Weights of a small GPT-style language model, trained from scratch on English Wikipedia.
Architecture: LayerNorm before each block, normalized queries and keys.
Training: a variant of Muon for these matrices, 1657M tokens.
MLP neurons of a small language model. Each row is named by its layer, matrix (up: input weights; down: output weights) and neuron, and shows model dimensions 304-367. Each number is 200 + 40 x the weight over its row's rms, rounded and kept within 0 to 999.
After each neuron's rows, "fires after" lists the tokens most often just before its 100 highest values on Wikipedia text that the model never trained on.

L3.up939,252,182,288,231,212,174,223,146,172,193,177,272,243,112,156,212,207,205,247,158,137,166,219,210,178,157,206,219,192,258,233,184,160,145,207,260,182,266,139,173,191,181,228,204,276,183,224,194,85,208,234,175,227,133,177,146,197,195,212,209,145,237,140,255
L3.down939,228,248,158,233,209,275,196,164,267,261,176,161,161,215,165,215,245,207,227,175,218,232,155,205,177,150,195,119,198,222,180,252,190,184,235,204,209,182,275,235,219,200,228,259,146,270,157,250,208,218,180,259,261,196,197,135,248,146,214,121,174,212,264,168
fires after: " (", " \"", "'", "—"

L3.up2021,256,203,187,230,207,165,221,137,125,213,182,212,193,152,173,269,237,150,235,131,208,260,245,215,234,155,197,156,128,199,231,246,248,219,228,179,142,248,231,210,177,134,172,146,252,251,247,124,138,242,265,222,228,166,222,191,134,233,181,198,198,195,146,238
L3.down2021,211,267,159,192,222,168,253,233,206,153,163,210,197,233,173,204,192,211,196,166,199,178,222,139,264,154,175,208,136,246,161,186,226,178,261,171,198,132,190,197,232,210,205,202,194,156,193,209,176,199,183,182,194,220,153,121,200,187,276,218,235,207,196,191
fires after: "\n", " (", "Note"

L3.up1631,207,282,204,275,242,230,151,150,220,200,165,205,186,235,207,220,184,226,193,240,215,260,165,176,187,247,193,178,131,262,206,212,259,164,279,186,97,173,86,265,238,196,150,148,237,176,191,135,109,150,213,221,249,238,239,158,210,213,173,219,174,204,181,211
L3.down1631,187,141,196,181,238,260,220,211,161,187,171,158,304,202,202,159,184,223,155,153,195,198,236,173,215,195,153,237,163,206,133,222,220,191,271,155,245,162,206,164,204,206,141,230,236,176,177,255,297,204,213,241,231,176,170,182,263,180,185,232,238,140,224,177
fires after: " K", " N", " Y", "K", " L"

L3.up1571,231,215,162,231,203,181,176,169,222,196,206,226,213,183,183,235,296,182,194,291,151,201,199,267,158,231,206,217,237,157,131,219,132,216,253,167,237,185,189,237,258,277,265,226,214,194,154,276,156,237,178,174,230,273,276,151,166,167,181,230,230,201,229,222
L3.down1571,156,237,168,255,170,218,238,218,259,125,198,224,173,137,269,211,197,177,150,227,121,276,190,203,209,199,228,181,299,208,104,219,140,172,55,253,232,222,234,231,197,162,126,130,233,219,219,220,210,178,246,179,212,186,196,233,220,198,159,217,181,207,194,229
fires after: "S", "N", " N", "W", "V", " S"

L3.up1682,201,160,217,208,187,207,219,191,230,202,194,171,244,191,140,177,217,228,151,231,194,163,179,204,188,186,179,218,172,216,159,191,243,149,163,249,191,117,190,251,229,190,234,251,177,146,173,150,159,126,138,189,217,281,282,172,208,192,299,185,225,219,235,142
L3.down1682,245,159,163,267,260,159,163,219,241,244,179,220,280,147,246,271,250,210,162,284,200,195,179,140,170,254,235,144,225,186,222,170,203,193,113,187,139,173,215,225,194,193,181,208,248,226,155,205,210,218,245,186,95,178,236,186,174,182,217,273,169,178,204,198
fires after: " to", " not"

L2.up1438,232,177,185,196,137,234,220,190,194,206,256,226,271,162,182,166,223,120,166,196,243,175,195,191,205,165,256,261,208,156,241,146,242,195,243,132,167,196,126,231,264,228,178,163,207,185,208,184,256,138,179,175,107,178,91,173,248,225,209,118,201,140,196,175
L2.down1438,222,166,230,175,165,167,220,218,173,165,230,184,206,237,206,188,169,158,233,201,211,211,243,172,230,199,183,232,185,259,220,207,177,182,245,209,187,246,224,244,249,173,225,234,137,204,181,172,180,294,257,199,138,190,203,179,215,166,201,250,264,229,190,109
fires after: " |", " an", ","

L3.up223,187,238,152,293,196,174,260,119,159,248,223,198,209,166,215,191,215,249,272,190,214,176,175,250,169,209,171,216,194,276,254,205,216,164,279,227,237,182,108,171,238,138,208,170,182,213,167,212,96,261,217,204,235,258,174,242,164,238,198,234,168,190,218,205
L3.down223,213,239,178,142,210,258,229,234,255,172,148,194,142,241,231,166,159,188,192,139,188,193,221,241,178,177,242,159,260,165,217,212,181,179,121,205,255,210,251,188,264,262,202,211,202,109,195,212,256,149,187,206,196,250,201,215,184,82,219,205,199,242,170,201
fires after: "-", " (", "/", " \""

L2.up1760,168,221,190,192,177,292,265,181,220,162,185,209,204,209,188,115,166,165,215,207,217,215,214,265,201,197,162,233,175,186,245,215,252,222,284,189,201,119,148,175,268,176,230,223,180,180,219,171,256,207,226,202,207,249,136,260,235,237,233,194,262,146,213,191
L2.down1760,240,191,198,165,202,128,285,263,157,224,204,151,281,135,239,140,221,215,122,174,226,195,172,183,193,132,218,248,224,237,212,228,220,268,100,228,214,255,217,160,265,234,155,199,142,183,230,168,215,165,258,221,289,196,162,170,137,168,141,215,158,197,192,189
fires after: " |"

L2.up326,160,185,288,296,172,232,193,165,150,169,212,142,164,163,190,182,170,242,157,142,227,247,231,197,259,203,210,136,154,266,191,223,154,151,200,247,168,199,214,216,161,162,192,207,174,162,217,182,182,178,200,163,233,162,227,193,198,236,239,159,242,163,255,159
L2.down326,162,200,175,324,188,140,171,205,172,153,246,206,199,222,131,182,213,163,167,182,186,178,268,242,226,259,96,190,151,229,214,211,217,208,126,246,191,209,223,152,134,188,205,180,168,263,138,210,259,225,202,170,227,144,195,241,183,206,269,200,218,194,205,173
fires after: " to", " March", " January", ":", " April", " February"

L3.up291,182,176,181,171,217,201,215,194,149,217,279,254,202,162,241,222,213,167,162,204,201,285,159,186,209,167,187,154,232,240,185,215,111,293,247,234,202,128,243,214,189,159,156,190,206,203,273,169,244,198,157,198,158,208,173,195,189,192,205,173,220,177,183,146
L3.down291,187,198,183,197,233,216,233,228,150,219,202,163,201,145,195,283,175,224,217,191,179,169,267,196,180,226,193,173,231,218,214,205,176,332,262,199,189,198,292,201,212,252,205,141,166,205,176,152,196,187,153,170,155,133,191,172,262,123,205,249,235,173,265,168
fires after: "\n", "==", " =", ".", " ("

L3.up724,175,210,201,174,226,130,233,186,224,226,212,189,217,190,190,231,238,180,182,185,186,209,301,222,201,202,239,251,198,113,173,210,193,181,294,208,197,163,161,207,238,239,247,231,154,161,175,211,222,151,249,226,146,182,221,188,173,134,217,263,126,231,255,233
L3.down724,179,266,213,229,216,163,204,131,203,133,207,121,178,189,212,229,231,125,288,221,180,181,199,224,210,184,243,203,190,176,164,200,178,275,261,165,185,228,217,195,179,156,172,206,149,210,167,152,167,249,208,222,174,182,220,224,260,267,221,185,129,245,211,242
fires after: " f", " F", "0", " m", "M"

L3.up329,160,191,262,130,215,178,235,156,172,166,161,216,198,257,239,174,197,118,292,225,201,264,137,179,209,192,172,184,140,198,117,274,218,156,202,255,132,189,114,173,178,149,249,165,209,271,237,162,160,225,184,236,215,238,143,264,209,273,231,229,240,209,153,198
L3.down329,279,184,194,218,179,225,227,198,146,122,218,150,197,241,195,243,168,273,193,191,213,157,201,200,213,212,239,198,263,192,162,145,145,209,188,230,202,236,176,219,188,246,211,193,217,169,134,173,192,245,191,142,171,174,296,234,162,95,200,201,193,222,153,176
fires after: ".", ")."

L2.up733,151,249,175,132,232,227,177,215,194,206,210,202,166,191,220,208,162,190,208,240,242,253,146,184,210,272,190,135,135,263,186,214,217,269,227,145,230,209,161,198,201,140,201,145,228,228,212,169,239,242,254,254,182,155,228,130,214,260,160,196,239,208,203,146
L2.down733,209,170,240,172,199,225,175,159,159,146,208,144,238,217,166,210,220,138,199,228,201,206,166,149,153,244,198,204,160,168,144,194,224,170,192,190,229,282,207,199,153,200,208,247,177,171,171,166,176,228,196,256,175,240,142,160,158,108,162,208,237,196,190,195
fires after: ".", "\n", " \"", "=="

L3.up1085,166,112,252,246,163,167,229,172,207,207,140,195,207,195,171,196,177,273,137,175,208,156,192,191,248,150,184,203,284,177,168,158,225,253,181,211,227,87,254,164,166,199,212,120,169,256,163,207,230,186,193,226,247,171,235,207,257,147,180,249,169,159,223,244
L3.down1085,233,160,202,165,173,188,135,205,239,155,192,184,206,136,223,203,190,156,149,144,163,134,211,196,119,197,239,205,247,214,117,220,279,194,160,266,211,226,190,219,207,166,192,183,139,196,174,282,184,284,205,218,168,198,183,215,237,164,154,225,137,211,183,257
fires after: " in", " the", " to", " on"

L3.up1380,277,231,248,205,185,170,255,152,130,236,120,252,251,195,236,186,192,215,208,186,163,147,143,216,241,210,164,197,174,261,205,211,182,127,127,219,228,236,97,162,268,222,218,152,220,282,223,165,183,194,193,194,196,214,181,185,145,239,125,162,202,185,193,197
L3.down1380,216,130,129,232,162,200,205,236,206,166,210,211,235,129,201,150,165,176,159,294,167,203,142,172,258,197,200,186,117,278,144,216,248,268,181,188,149,172,169,236,159,167,248,256,199,227,197,270,186,123,247,164,168,109,163,200,212,303,156,208,181,250,238,244
fires after: " (", " \"", " L", "L", " K"

L3.up1024,196,237,156,146,173,229,195,248,194,240,224,233,164,213,83,162,227,278,223,199,222,229,176,173,252,252,182,168,238,266,174,154,184,185,179,322,222,169,159,196,226,237,201,137,248,272,268,227,221,207,175,252,147,145,260,281,98,207,154,147,142,224,239,227
L3.down1024,163,145,247,207,178,239,190,241,214,153,233,259,201,226,248,162,132,159,215,171,211,249,182,234,221,247,173,155,251,144,218,131,170,171,211,281,228,186,192,210,209,224,223,166,267,210,184,207,185,176,249,167,200,210,249,171,278,177,260,163,211,233,172,209
fires after: ".", " A", " the", " T", " J", " No"

L3.up1497,246,240,232,303,175,144,196,211,192,159,204,235,149,215,173,170,214,169,237,266,212,128,188,174,168,153,157,232,258,177,216,207,146,171,158,260,219,199,238,233,152,272,201,146,202,189,202,158,140,186,150,169,198,195,175,235,150,173,241,219,232,221,160,159
L3.down1497,177,155,230,243,239,185,175,167,159,184,203,187,243,99,162,206,228,155,268,222,207,190,158,203,171,259,278,195,203,211,189,188,280,274,210,239,157,220,228,181,265,161,185,234,163,231,139,212,212,161,192,208,129,263,195,202,225,123,261,208,151,194,179,192
fires after: " to", " not", " would"

L3.up1405,213,166,258,310,201,201,245,178,190,212,231,222,204,221,188,245,154,215,166,166,147,195,243,184,191,268,196,174,134,174,191,222,171,135,189,216,213,119,207,177,164,234,179,221,272,227,214,185,154,187,240,163,158,206,214,241,188,206,144,158,228,204,145,191
L3.down1405,143,144,254,216,197,218,208,152,226,185,154,197,223,195,161,207,205,168,177,223,238,194,129,231,187,247,221,247,247,213,225,217,202,224,161,129,118,182,222,233,222,181,199,234,232,249,166,276,171,215,195,192,196,153,219,182,220,138,163,163,180,158,178,185
fires after: " N", "L", " R", " M", " L", "M"

L3.up409,184,204,199,231,254,181,222,255,186,199,239,156,183,178,241,182,188,212,206,182,128,222,187,239,187,199,169,187,96,214,207,179,151,180,165,203,179,250,184,186,140,243,173,221,154,139,178,252,212,207,230,183,173,233,221,107,116,216,198,205,207,129,138,211
L3.down409,281,188,266,157,187,165,211,247,291,221,203,203,184,282,84,241,192,173,143,182,200,203,180,243,200,222,209,100,190,159,191,208,215,204,178,190,177,206,168,121,216,200,167,221,226,187,209,206,71,204,226,176,257,267,223,234,180,163,200,223,259,225,246,170
fires after: " the", " B", " C"

L3.up97,182,190,192,226,207,168,226,160,187,207,220,196,167,192,216,168,215,149,218,170,166,254,226,301,110,174,237,192,265,229,183,239,135,147,106,200,190,196,132,201,146,211,175,251,247,256,187,193,167,190,199,194,202,148,206,167,180,180,226,212,224,157,241,162
L3.down97,170,163,242,239,280,187,222,234,143,226,200,137,191,271,150,148,219,178,208,201,241,216,120,204,224,183,142,207,280,181,230,173,203,204,228,224,251,206,163,128,168,248,189,178,144,201,174,201,189,255,211,180,219,152,171,209,254,200,162,161,277,223,188,191
fires after: " C", " P", "M", " M", " m", " B"

L3.up120,165,192,196,184,203,226,146,192,146,143,194,208,169,232,160,202,196,190,149,162,257,123,171,209,198,306,208,211,226,179,186,136,188,118,199,135,222,176,189,252,156,156,237,212,244,162,207,248,170,148,76,179,249,239,199,228,185,150,241,246,170,235,197,253
L3.down120,181,151,202,246,211,221,162,220,259,187,204,237,293,127,221,188,182,206,203,200,207,181,227,183,204,212,164,225,232,189,177,160,164,174,195,216,149,185,177,227,205,175,290,214,216,160,244,147,279,185,246,214,147,239,199,194,187,280,131,170,164,247,210,181
fires after: " S", " M", " m", " N", "S", "M"